Part of a small language model's weights: MLP 640 GELU, rotary positions.
MLP neurons of a small language model. Each row is named by its layer, matrix (up: input weights; down: output weights) and neuron, and shows model dimensions 0-159. Each number is 500 + 50 x the weight over its row's rms, rounded and kept within 0 to 999. Numbers have three digits each.
After each neuron's rows, "fires before" lists the tokens most often just after its 100 highest values on Wikipedia text that the model never trained on. A number after a token or word is its count.

L6.up570:506491384426493436496441461475539467491554468507528395547575583515452513512546521514516453469489460473531350483496469494553528507483509467529484527560605531547515500474414515498597530518510635463541465420506469469475444480519547526444546503507518536463461470583516507529480499463611558472497479549509414503437487511492455437471445513645493540414516494444456421504526449625536512501438498509494422504479557407566601521551526404517541497439541476479550537535456422541504584613468540
L6.down570:545415487435572480559513455490497525512583495509507484455552618536508580438503523371530447574498526588504501505527535495593509480503432408526438515490498434424521435512504474514476506433476450547509481557472548437409531497587448538540428518546501518464587545512492434489566534611570523467512444521545596537538538452389515485493418566410521537412589496519452494531546432531563397495483508487497546492527495578534476574428445382498443494400439506472493571495475457506454516510537524
fires before: "s" 25, "S" 7, "ham" 6, "N" 4, "ell" 4, "y" 4

L3.up120:526543446503575472521466461506487527461412521596389490529507449402460559519575517586495434400462490578477419517515500520519432364479458584550458518559562483463526447506459455516456498524452540491496542613501419518558526530426464604495500432516547440476575474472535489510596508508545443523495541527439487555506462504546387531501477540607466523466559489527503495534435445587422516448516525423461537515475478517516513551585410441567494476551478478555563469397488439437531465466475584
L3.down120:514590525433546434489436480476458473501467493585466453589461467415435520562546508570520438418501435557515457462475548601494534409484525597532490593399525539412498379514544442523444384464478507433514504577544471478454466482503507572399484466547560455432528522449460567547594511539498496487509531453481454439530437546500431547520490471539514566474510457517459465524522459572508580422510451477467466557416506567600518493522415519458525476575533415543515504462531439425550457479507551
fires before: "." 30, " |" 16, "ian" 8, "ume" 6, "un" 4, "ia" 4

L11.up487:562481507568524450488497539512491571467525466558405455503525541481504444540537537467469440476589435449537523544429497527539583397477495550502508547564508433463515411420477494507488552498491529500538419567438547471520526537512484561542487448582466518493541437486458511552498486505512473545498580570464551499509448511508410481583467517475425601586523505630500554582485492605571444454472516560630523539430427561537496432468424436563596506659504452496502488518417486531469550535527526
L11.down487:532514614426611520485523504499551561564495494441480422494506469438512427553489530601477461475518505485455497453413477480443574464501483562493446533503548417595505508414420573399511525436412516508500525528487480526564410601519559457492464476458557476483539506475538547422464599641530463478448527494419480594416428450494496570516484483556505566547486464571468489500512506548468503556455509441484520507425614494481405454511557449427459528538471475503553550548476475488480505613564512
fires before: "." 54, " |" 8, " (" 6, " " 6

L11.up6:519458422545569391455527492426510425503595507503448422478491504539461613505468604547538482563511606451546456616474512467547472502540504423555463433606533496539511516516571563422551497550528491550582408472441549521500470477562478451559519532599501507486414469484514492598538500576534413520490463477529529508429458532473378550505498459500496465485471582416386471481557548524472492460520582451516458478514431535539533525530431469506516575467419474483547482482478476537404531426490513
L11.down6:493531484582495511475527494476417563496535421467555509478459458513602525517576529469421492493534579518512540517515526432482489485514557564510503589403412539608455466500499449505450496444567458559499431483508504402583524448456606531427498530464566460426468501536502499463513511510473473563477544454409587486406529536540555453559450455484416441504477615525385476456508447606547549465430463506591515534430498447437511490442564548565479440500472511455511458527485550448464534570612560
fires before: " |" 29, ":" 15, " (" 4, "(" 4

L8.up168:465468495542463528569442447561443490442493487511455484566566541517484442528516483449441439472494511519484475533540569548478478506571521441475520576494562478445459511489508635493544492527600615456404402501538504519494506399569512621487497553479507558522342542563499591467536529535434457457397447495503396473574423561514531404495542533516516511480547492548509508482508510541530539440499554520560518435457583501519536499519472515554501557581428461520551586446478475381521429518419494
L8.down168:549561472447525404522543475452495514450517555464527451487575472476406516533561516452497491418544488488549416454523517535511477567563515484559419476449430566459510448508532518418579429485399519409505418564472459528425523526450524530427458432520444534489479529500501600463517623560448507509459515520449480469505409568558524449488472520462472538556491541471540532573548459582501525466540509506580633538516351529526459418528527568436453584469447522483516497461573468411557514587493523
fires before: " " 29, " the" 22

L9.up580:467459413464423509450458488512543440491558461595513519490528456541498585577519511583521511462497487402494527559542554495482466524453535527509589500601460499602421605486483516580464445450569462489511480481456469452482528501584441498539524472535569557527439489496481525478565499466450497472375445528503511477420526507413536541397453534540483474471516488518455608526471479434575434582451565456500502427486459512524542613472500575389565505494453554600420460454553480380468474544484512
L9.down580:486550535629598487551495539587394502528527437533504515456553454388485554527513497452524564512406339503446516504524510513530462432579469433447459501483461487429469550523527521443562527443441500466546436464485450502395504545488495443474523388525552540581521507554500486461460564453458515449535523504545436501586551500588561437501431507516570418522481520601546491469505461533543491520528479523472479635496560462468475488484415487552561478498473521486587528595494426475562531503427443
fires before: "1" 39, "2" 10, "ie" 4

L8.up220:390466546543556512415511598544543417468548476480532486490507512464482452540469548619527489466495452598517578503562502490534474586475465499465447437494451505502538422495507472443474449478416519552540521451475477458512460534569570421578538454628532515518501514472474481454491499509441514546657597463518552539462611481467521470508457588616425606502504469427485458588493570598516438513462549542544423523564509475495437535504469418520541474445418496485485458518524518442529509473477450
L8.down220:502530440538472503462417450560417507524503536476423467487518501512539516535527464508459501543567513509449439476388531615436462472560555414556522501531502501540448552467506568517473493559526552538430531459522507530477546476471485539422586589414464541433480451516534444585513577501482607549495465474514456479502444457450511501497517395370502460559559441454471440491530500486525487426453434557405601552511548529482436501539608550548441535514602458463575500518427407537406547530516576
fires before: "s" 81

L7.up418:486531411531522580517394478474455459543441524551391437404433475536403540515406481459486524491469544560491527543548501515530486636527557474480551492484484516422531508519499507472518543428444394538534511427444472474547551498497468532514430555443498563550495449446524586441480494436518542440526486501460429480546518464423610474535477504526456476495496496565434508323512594481529605535469481581554531517497385436464465593459463572495569557515496443515504513555528464513545451506480476
L7.down418:539401399504419589481516480505471607516404565484544522524452491449484453461574472434478484546499488525478477431579570493544522464552502552527454424390455504487472518486425569514554459488515393420489453496512491530592621465447443509481500489511468580508597501631396587501438572480489480492538487505516492442493404439581386465559457445488512490536494521566582513579600530524523531489486515576492576516427573555507510500431532483523515500565512523481516515477520482458569539524463516
fires before: " " 55, "\n" 22, " —" 8, " +" 5

L11.up300:500506561532518483407563525584490472506458433416490502502436449524457439558525575532520458544591549487537494550389433490442555536458619559560486456451468524452544466453560536498488496511487503540570461464510577533433544502428498522503372544381515547577519524504481519477517455520553592587549485525504544515536564451473473533481464473505433487590499514529497499581404511628533424505495475514562519468553493563447442432427483466512493623503449549446531493436404382455487485485496453
L11.down300:476504492437463484547381549552447641601468387543478548525508532475484446490485523566539537462457493595440483490422456567543527424474457483417437482432455427515480517510604540425501480541516444516469465472478612538533552512482501532547562529590582460522493428536430503509551619527554425444562522473478515500477480500492503457534594520523361549465441538504441400557497580480448466519547566450439445550496450580500477492421479445472494516504534540506567520471548517468534504464530445
fires before: " |" 23, "." 17, "ural" 6, "s" 5, ":" 5, "ers" 4

L9.up524:447457558589551484490514525439476530517468516523460505435452469507457535508444507497557558583582397483534510475483427502509563488372507514476503404456521542497475458534524509520516500496616542419466468483471497436409517493487542524568423498536463485541488455519534428513470471531555536404592512481497461515564590409473533568496451598507404512537467551502561507512605604492475505495577564515618385505484473573572536533469515563492531496604528444527459496404565478550518562427513414
L9.down524:393480462476437416379438503453490496529494509520526462470566510398474525553547494458513467449545446507501497510474552537484567420552486462508401534489571538424527530499527504513526593483502492512389354497539459434480441463454434475533572440539530468490565472500557431604495490547502595488550443430552455401468522459518523491518589571522545456460570411528482448427456527473527477518499527560412463511458526470568590522530516518541608466547556482468523493481519571483591495431545597
fires before: "\n" 52, "s" 6, "un" 4

L8.up378:491435536554495481579509603520473425396571497505516482482499512477457505554412551583463465452549451527425531489576449469480583486507625465539456472553485558506539493494494481561424478452538473565580623533499589504483464447406513530467508493484454524523483509568469481477445587515480529555617504506513487398510418545492452541466479501496472467521485467508416416472488537507534414408481421435525540546481435531591544560509509517521665529554443524472494473474472436563496414444540434
L8.down378:550482607553571493447457341484485457561434462462441443475482432591589469540457495589518416415514531413482459567462566600426574567533444422471600420451523454478469512475520387419505502512500509509473501507409486584497566535542446553522515515557489520467454478455514480460486604324472525522488570504527493539549510474533530443497439532624496490476523499476430577583488517522566556471503496469515427505461504501439499516531478520509499473491503542466503506474488531496532515485426478
fires before: "s" 73

L11.up554:570423487561539466531397449454463516541490492574501481534558434538467537543439502530509607404444536494490477461474534482501457500491487479521568471540578537494621566552465435476489489615594514542561512495518478464525556571457525393478494556519520477568531491562537559527557499530405486602503513465496426422479478560534556420471455582417497586440404512506485503555553466541390474536553446567448473371478547596540501535530590459518534428500446531538524544481545487511466494481444477
L11.down554:449486495440605489424365417444505441575496574474507533432410567557517550542514500496606457496525531416480583557452571414555429551520553445470467546429497539553439480485528540455489399455367564561486490528485545519513470490470488499596527520467447466545552521430466546462467529449485541464543423503514483466440525527541456520504435540440419510446472424584474506548495576555512445503508501491528555593554463520471441427456517569381462507531594514459467509488484478442548537465536492
fires before: "1" 34, "al" 7, "ic" 7, "2" 6, "med" 4

L3.up616:407532491490463594478508465470493490514517456547516489517460468546627487572480460490461537453538513506561535553500462464482461529360519409602519544522474554523526493433486524450435471543525553541493550422480455524512535543480615547472513430523446582499520574550444478462547608526442492477459487549538463462391489490561458528416506427460400494463492506473478582513443431558534544564518555521527512474551493442454468503477510364496534602604503463481475523393527560425528519497378561
L3.down616:524564534564429565545462488485562505470475427609455437489444454550560531514555438498465443540552597528464522449545448454442449427458536416464493471519501548455459453404524484417527403544483548510470641451533478523475473427499573527467502429551469572513565512551533473432555504501459488600571461550593516460475477508483502454480503469449432435411485491614556547478525454526561468515509522597515528506490592451524472503503517491603595584579487451528447535378479471513501522492475476
fires before: " of" 38, "n" 12, "s" 8, ":" 8, "ish" 6, " career" 4

L9.up288:560573513462478487533514480544587535482458483437549633635468501449541548461502518469519523525467659445488459568520531591531510519528538450519484404506443497436452568507478464487480438543546470493467494481574449523374542442594511507536533428390493452412458504548518504565448408496540407508543456501419397550483560459393565438510558554447562503557530449482422497569510471469515488467520536508453544522516476448502557531504549471503598557459525461586479492467488500492563527491511457
L9.down288:526547501536555458621422494562495561531506493503446621576467508455561577441525457561485473476550475506457381501514565476415407444470506568432532538571597501519539506537470586451458448501506501428494502490412535514471525481531415464519474590463560569417557552509545590517546366440494501475537452527440522458526442430463471489515506509436482456544559500547533569518629479463551424525532535453495493536551498453460516556397539497462531523519493489433493540462538505564387451555511526
fires before: "l" 20, "j" 14, "f" 6, "2" 5, " Fre" 5, "se" 5

L11.up262:491546489487460480575527501567496536503562463467471423486452513537493436555556464505499543528520610401449505486554465478492560542504442526538519481452435564495439443489540386454524499550460489517563537489462510505483546574446520599501519480481562554502486477476461560404371505464588416531521517305360488480618550385556492509553511537502469488472538446510464455484530452582505434440468487480483525487467559440496463477588441565529591534472521506553552463575464495473524458484482571
L11.down262:464422467536496504577489488431477566443488521475425554489486497558573458376429503456410482477570462526500492430510566530522498506482525497468545552551487496454591506522465526480468481366527549537591483463546511399518390527575527526464565576421487473449541537452452654461453479510565517469562501579514412510500530573520539512557484541476492421465553458505478496451503528371497551585476513534461565520487517517438465498504446497494493470461461413551517607529458570605462517560514408
fires before: " |" 29, " —;" 17, "\n" 7, " " 7, "\"" 4, ";" 4

L9.up264:480464516545449508562507576560453494450562587487421498488488451494474471518563549640421521462611591512565551485566548493628493573453501578482500622471446459460472528372467441531446499499501515469602508470492490473482537493410510592555477521561459461518528530555500430507509475536504527445492529554494538490439456543480506487515480453533521555542465526449396429568546456574493489535504534558509466525543404515448406585495506502473488513496481575491503456455490410521434492600536628
L9.down264:618568502588531527439517565573488497491497442504511646444496523469528529399500546513465508516532482503518557460539537426580499530514521426469440504596466572542424464474511580521627546445484507502506543478497560530502493447432571535503529481530469463462615553497420524458475430431478585548545525364537542551575464510499488441460559566465504507520492451500501439521626411401426491493523486442453432517529465451471505509442490476464548449499524355467464493456449523532488449519519505
fires before: " in" 21, " by" 15, " with" 8, " as" 6

L11.up142:527470459568442472388539481557492485529475592437501424392527500457470536547498537473582518530538546483436518533430423484441484523499599525412464583519422510473474417574508482417524495482402482593564507487490494462490455580548482508458429611431418520481493585476516489520500516490515497463484385537569519483463477534460568535419588453432475516477562563503434466542568589504499530405459534549474489479549403537492570521579504386480483464502462432562524516517462568460524472489583505
L11.down142:559381520546473534458516532448489507480421571511501459548535526535509470477574520567527565599495516494575475495482453430468506458496397474469459506448543518558516566520524598470493433548482475521517554481618519518538441502446485497480497495482518526519590466492490599469529551496484416565498424444418448543570538442477559416562501527505432488486545474497479455449664550538628575549459485530515533622536524489392488437469467503548539488484433534411493499524492451542398417525575465
fires before: "\n" 60, ":" 6, "." 4, " |" 4

L11.up606:440552493605487489459547510509454455473473462542538483492472519556454506474497468434598480488450456474474542501522475525434532520454448535547572540553458432446474387551518571451517491473638551506531470564518560403495529522543607481579499445474689471545503353516552654450509531496475474508543433478422489511518503565493514373412511522511463488427489493539472511502448499546477560441568468461472479457485484527530453469497482551568530477486523567428462553459504460434558480484511434
L11.down606:501406575479505466569426579500454545499508444466568562519533547429425455538491518423511580456462453545502483483522448523547481463463513556458528510534487489520469498524482489493571479461446579554505425499508507567411498440548537464419465495432513474548521390468556433442463353548465480485550454433435570556513592518531523486515570521441534525454408548571500526526487500473465429525561506528619538505447527458491567529556588466524638491496488535510563508379476491583554535433569427
fires before: "1" 24, "2" 22, "3" 6, "on" 4

L9.up562:557546499523526543512519432509519441482445420515536539587521590520403470454439488596371390424520461532562587516416512488511539525410445430478464508445559442395428463521589430472554523481573482470501502539458566510563405551469493513598522462476543544423591543570586445454468466540443472425517503464425519546464577562506533529505501547547491523491574426539540483530550509496526550489493483468484479439565531518464569466464463452490522512657512460475472531476457476503439520532495455
L9.down562:501595513486492489476516542592473494483591516495414470477573589591548538409575565415556567400561522458528577526519493582422510530489537471455578504537484508535472464449456551512436470486433501555520631578481424515484533509456481549460577500473527497518503517482543498483534574469444539558456513506492557495484418456422504548469443562465582430492488522538430576550531425380507608553549497414552554462527473471528453530535444440496449545383414536442450474450503483507510503456513454
fires before: " " 55, " (" 4

L11.up628:508548498565516546414479451418475478439532457478542508477474523516491531615474565591511462414541507447462588496447464466557535406386485399538523630473519479466439446503500511556539527422601514592533448535510513506452517572433495471564460502519471574482484538446505591573495490522449495500463540429521378570473537447569474549515485446493491502523478484664506522523441569504511520635452512475500559514489521564471511485482456551503539502458528442540486542485475361464496539564531452
L11.down628:467502535481555489525580583546564485636476497413515587549531376560459463523515442520504454526578577487520569520397570591520526442511511494521565511582377434516542501478457449485456464461482570528503554474459443435510511483526492382561460525509456526471471489563417560523643453455512446515529449482429523496552459514561487589502482552500505493495536513393492515545504430458515503508476504480466496436533581467499450393507479433529577584513466509550495552544502520478592412480431510
fires before: " |" 25, "," 25, " (" 14, ")" 7

L11.up126:519475445619442463509367535469475485426644546517462460528423465543582554587478488496514467525470469513502524522580428500476382458446541531572486517428476424529489480451639616474511592465521524611476498537493531451450496496492564446479503491473572532512530541452481481583510426505546427534514565578502496536447468555499437541490409520564498501508552561417525519523537412539459519556444474460464519433533473553503510489424497508466522538473497471482501451599516560527558549572416530
L11.down126:485477470580604492502424439533478441464559510468546439450552548588432495474501549455511571509579489530560489483453529577464527420451578520550493528586509484470403482595565555485487541421525529583468447498439519333520517516526509591462520504468521533568522443465474546515480477605547628528538547464519519502528579550535478481531398514511592503437513436466598550562524416453518456462418469512526420511441425564411489463519508460553423478479540527525488511565527477492458508495519544
fires before: " (" 24, ":" 11, " a" 9, " an" 6, " is" 5, "ation" 4

L3.up521:516544456557512568504484681515509499522451484503498543603492519520534449524565489549552506515501483458492474430556482537562516520580528505424530530459504519485535468516456471517505475465523546540536570475484465540448489550440552537397457553486419512564548548445509466434569453545574461445465521518446453403540500630465528564489647568550538555476573574505465490593478497402449460529527370491536562502561474411472444493570408485539503509503567559496421493457490424449563492529515457
L3.down521:523557408524524476466496569494504487482550472495505405528493637473440436490464463514512508547466441518496450392522545577636522496601583488426521446492381444571528496492503494476518519471415527502444453542478526458604439507566488438538417453502571543445542501488492400478606537546542485535450547540476494495505506480445466490439550548548521488408513568496556414492422427392470518475471482498399564514499492469515571472501484570480496482481540496454587506494541443499581443524448385
fires before: "." 13, "," 13, " of" 10, " are" 7, " in" 7, " that" 4

L11.up450:437516466526560494423453504497606500473509555451483576396510552486539469572443474474454542475534532576467527523522550509444502556486530528518430467593476492418508408494574427541566517468497623600540521572546543430489412474559572472432461417494449425491504515424498551524454522473554532454490472495496577548440415491511458553564516525519573454546509549528363420560534492562521498516459438463484522484544481534505448516483628445450507452554489497492466569520407477511534381467429459
L11.down450:450483527641553450464487432440485526470464437580499460617442388505484491499521462465513450556463482559566474398506440475415505496452556481525485489409509606466566483492585492477490421557540506431539471492438398456553523495592516584517524435541474435524488467538537520538547534424588493453567526612470510520550495456471565476469466564468510515390465505509552561472509546547531534440547449490487493524554464448551604410525403459597569519494529422433479553490510499504497535505470504
fires before: "s" 60, " first" 7

L6.up541:535438459477441572497515575500513437509431443568595388487454545499483394559428511515431495521468524490512426543471435503494419459568561468485524513467578516414601430549509466477430545596520518523469586492545531532535506547460515580567603495499616435455493382536525518556567532577567536612484427512498480547507523532585454486529488422519438535432440438485466443479571502488462409451465419520496502492475536538511590574544545523497471485496464501546515454587514543488475475520457471
L6.down541:466491483420486489456495530392550530527381479513482534462416480506411446518549514539474475484469464505550551537492522441455529459406464470448515587442510571514478544570511526457539581451501426480458513526484544410476600531468487518497572492491585494575477513526465557532483517513399541541639443621567507443381526620532521469495535484450464428456469527531489466548528540519531567491504405481516463596443450447479498548536475507499502493552585429527484455432533603532583431517412488
fires before: "1" 39, "9" 15, "2" 14

L4.up22:507550472582444526622506523496513558512535586413479339470559411497542484602459497605476520523598519442569436485464465558564508439535499487508498581429494478509461475445535502549455460505475555490528428531556548464555564444503468492497410424496490486539435532532431558363536489379496523544479455538482519520518488430457512528492448444502535542571495502526496500480465462526501549516640539559575541528580481548479502432494513535520523503487508504490452389584415482468504609471525487
L4.down22:580540560577412592528527507549505478381479497454430435444469403410505485512480520540550499463540531543398449533486458539544505468462481450455489538480465568502478506436478483462444553492516636520477458476415535596479417552437537470516427550510502550478444522470429529523584438463484539422470501499525451488453517426523532593508412505508423457493543458496560475482499488528433481624630568507571588474493522475495500430456529546549471502544576589493522476499421566483528541600525521
fires before: " " 30, " to" 18, "on" 5, "os" 4

L8.up434:505599425484536507521414566543477527547578539496529519476440508427509452560436527477425541479445569608469481538542599528562463571503537497505493479515508509451455452414521439544559504439581645486598467444515470518538507470510484701523497693484496488454468521490564587422495455511535483448456503491482464559516398422453453456504495442531501471559528482453515523466418504562467563491516477534466488507590522503492434538473501475515465464478460452504519470504520448515579498456553510
L8.down434:486435490474452537430531443558419506451522498531551491507433523399526527457409596452477511489408533497443453400562483496483449516508442530481469459504523540402488470485450473494613539454605457507590517430529589494538559411523418464612448439532417579514484524540515588457451585530505567560398541489436511511399482520452568390518513461493486516524485487569553483518524558451510525516508511556504560408494514515453527557483490623565498450537511458540473435528448507512506480559505576
fires before: "-" 63, "|" 17, "\n" 13

L11.up544:466479479512450587448520443470491514524512439493481515527556467450484436610457550540459411544578553461594637506486530531541510445544521474503461556529481503520552502507519557596499484528522512493435416470554559540543528491542541565538514503531588477458470468492549527461509476574489529468474542467621433464450518594564478392430597491492564601462549525414536451458395484501497450495562513480519461465566521520406503466457499509559475555405444492415448373449477494574520452523432578
L11.down544:467501421507458443536596488438506507513473518447546449517530481641522520447544614468465463602557457471510542412568571459503472569472512468416404482454501427493481582482536490522502464496443526495404478492481482480521538487490513545559501456435464541392501560509366531415559454479443516526478514488501533547462474565480527419453552375496513509443502558403469569508444469542515525561500511524429528476585597584421483537505565515498535477469526438434453406491551508567580491524537431
fires before: " " 66

L4.up481:502510520475472427408366465592487478470438518403479518470537455437453499527506481549492498529479517497579466522442460465498540580493494537461491506457532504413463472585547430567529490455494455518428461439502509492390451552498507549505422482610442597504472493481467602522497397470620410505488515478557550508521543447512530456476474522496476435508611434547436509593526521439423414484462566587611494476578491553524496441495448539528508486466617536549503559434537576488468504474511454
L4.down481:420520567469437473458498528516490455513565496435451519463557454515487468601443494495499586541545546480502493566464518494560559628424517564467498607417547472518549515520559458484508560520546546489453551509543528507388471547506418537443510555554442482502424588468494544478449311497522450478536480427436471544487474500470399467526466532504506401493571471492457456525500531529452451461517583509631505536525477401480498478480517407487538530412540490540492541503569562493452528376525527
fires before: " on" 22, " |" 19, " in" 14, " –" 10

L9.up175:412448463459570504492439522602508514521447458512586500467479534459551398473570574421473537512539481509413522465474502449501528489578489526483504546468469418514437555473377434472511487514498516487495457532488577558523468596501518425489498456371468410554580546511445504443475537558484461432486505465546360569454411446491467545551438614524471540451594441493521484605534539578498515540516478485558440512441483511567399465505522479408480522622493508549504497467454496462469530528496541
L9.down175:454523471519443511513465406486591473499518509520449563571516467442586489368536517507467480513480456470523475444421515493535485446496435564579459495477565557450480471493563475452498568588507495537467550457484539613553557576453496501502509471550458562471527505513509483387462481436472492538470602414602522542403471490399523499573531437421473588504414559562444485539546521530564443463429528429509471483623514564445476488453462495470614522469528573477452518511470490412504540478535595
fires before: "." 25, "t" 12, " |" 9, "g" 7, "r" 6

L8.up408:555500560526464585573487569529557599517490472339479460451441498497506543455441500472421515592467455549478503405524434440450531543487540496493534489522548540592491421474453635467506503461462595388523484505545533574575479569567468537493469445527507516460505474455450574478464546460484491478577437493568518448461484567459431539508464560572487433454525413551473386527462465456498515557518515525537498536521541470412532502454519425469539507511446539533479630494574498490462555412529447
L8.down408:521546442500417416552535524562471464573442476542506479504516559534556412448493508470532479536524528500526499441463516482481492475516487527482587429501501478509565576557571574483545449549454599606539441488553527520524475422485432508493534636476548579532412483531495590492503464461520524496582616550451507456572597565540516482451534429418528525535529566494484505488498482357433553526479439382425511481530511524392452434455561489533529511469599444521565504476506593458504474450505535
fires before: " of" 24, "." 11, "," 10, "'" 5, " to" 5, " in" 5

L11.up432:531506597562438462520506516493427439433417485504474460448505517471509624484417463527442430549489405579600467517381433522463590543568521571496546578442500512585447455508504545551541548494586601534479399523446489419532437496484505490474563447491510443488508484521508473567494483479489576528542520461520585583482546478503562459528453509457524525527468434548502503441538423429448532585547522492460552538485449503496563447475400554560504559578543441523485552478533507411483483453416414
L11.down432:431562485476462430526471557586492526516472544410479498434559478511469535507389590483472448528580533472518473478510549554473599515461536486568505526482516484544451400482521502395540542503476529515491439539446509445533390487472558392553501477514503489527510439468652482483608543435657509500438527488456533551444494537457598465507482522451493523517460538472507466470490508462472476569485486513407463544543486485531526548472568484492552589539575518660423464566536464475442462437433477
fires before: " to" 32, " (" 24

L3.up470:540505395554543440498444521458569492531492540552466586491595422466536593531522501430501587541556436519507504494435445467452531621485585544465528496510484485434531593544653492549551512546479508497494510557525478472440504533462522542490479585447490424515417493484505518470528520487495481460570489433422486509541517587496495495509484606582518552500545449553510537426500512431497473435410510644455526464548502507401480541493433493510420457529466383438502566470430466554561565534537552
L3.down470:565420403426556453514500488375557429542516563491473518499513391510505484533514531451513554589498512534525489482411452422444567526495479597483482586476549546488530495529551561477488466533493489569436489592573563469437462470564453513439517619511507410590441505527423456461466436473463455492478450344416472593507515563448450474513458558574480532496565455585491539479516449421523496417411463517547542470544501496428493505436475518502548436538490493405471537513476481499480510509481563
fires before: "\n" 100

L11.up562:507444428500555505588556502550503452507518543556525437623482538456546500540451539617420518459497500551523502508491460493405436530389501540530457477479491477496550497528491538503580463548517363460507497522476523453390614563450481518476552534502574485427492486525443516412523510503530556447505489568560492474537486489442525394601560491463537461528531395553464502491477515486590429422496407495552515436466508580629499490501414478517488429485493523529466578497500452624522480476420534
L11.down562:572372485493521529517477535471466503504464563463557582504535471539485485495425486569421489531512520537460500544506490500544510522494536545596542525360451507497527442520477470530552466426513505560605417484549477518420489420424478481483445572431509520500613472540488471452530653450566521474490430463484584531373554433515522540570445463531630540511565466534478419427482476550523496474475443537453508555403528470550458547488483495476535522525429452485529489539485518528496592531540370
fires before: "1" 68, "2" 14

L3.up135:463471504550642525515407473516496491445510511488373467554550584467510431525474549565507512500421428586543479594461437510494557386461576556516462527566530525508603571540583504443591536525543442549497558447446489476489502496437431445480521459448486429456484503511468464574452543567493484522496512488491528570516479447488525515523461421515581501504540509472474387522445485518499465433557500501534496449540443526490467475534556336533500676440498493456512472515432541526514534445453484
L3.down135:509438597433511508482445631494508559437537509528433562543558466415450498464487541533524399564416522564528497433486532453513532541504545475499387438547570569570536393497548477573547452605484575445468457446543444526539467498562489514486524538481515536562495443555445489572417430566502603525500471514441495422444532554603438500538458501437487525503486500407540493587432508554553379448453540485475509493442456506555489531479479563533527488547496595455468481522478599512478476459491488
fires before: "s" 71

L4.up214:505433459513525527501408478508435472454513610433421528564450534427504478544466440495474457430447516444505555594402584568502496486375470433507446549581566464609497529492421468482496435561518552569494583468534430492486609467490502502481594518499538492447534540553495463483462509386463545418517520491458511531489492473437475494544583428473498489481453588466480538529437544540497503479512600522521418569537468527539487578504510488541556597562489469576491469528634546473522474515412534
L4.down214:496487537484517458509474551485529439483560532460465511537542437499522491590453512428482540513502559472514491597475502407493514479372578376513442567607621536555645430497377520516498493537513483451435555553484557498409527483496550472512579480479571455487431429553554498512477379473457494500568554488501438539493441399554441450509540544489489550529557515477479563522462548584513441537537459443442414583474420490539444560476565470520497540545546501560533512505577501506480470442488483
fires before: "s" 61

L4.up61:463587494543499464500508486533498474411416524507572499496544533621517508570516572496549480424550545502603492492570590462599550472527563610484514525529494550540470565465534502520478484501518571548534458484480510520438433572521536548566527470515519435517557432442521434514456493578401532546494512553551442463529599558499536397589536490547540511579492420447429469563516336497455482507431466531428499492542436467464494532514448487516444444428563486503467588439418562446446511542481510
L4.down61:490549491524557435456499568579510535422488517564530581571546535387436448541473508533544463461505507484572494480489542545517432496510521454524490508493471478519410514514512554545561431567464551421476492358421553527527445446557554512572565513518424478430437566486466494512523472446431513468562535434478510367562528534558425441579450440458521515534421501449504453489507373548452427637522490464524484572584415495523536521440478499488538531501532446470503557439476570564487502555551447
fires before: " in" 21, " the" 11, " by" 9, " as" 5, " on" 5, " a" 4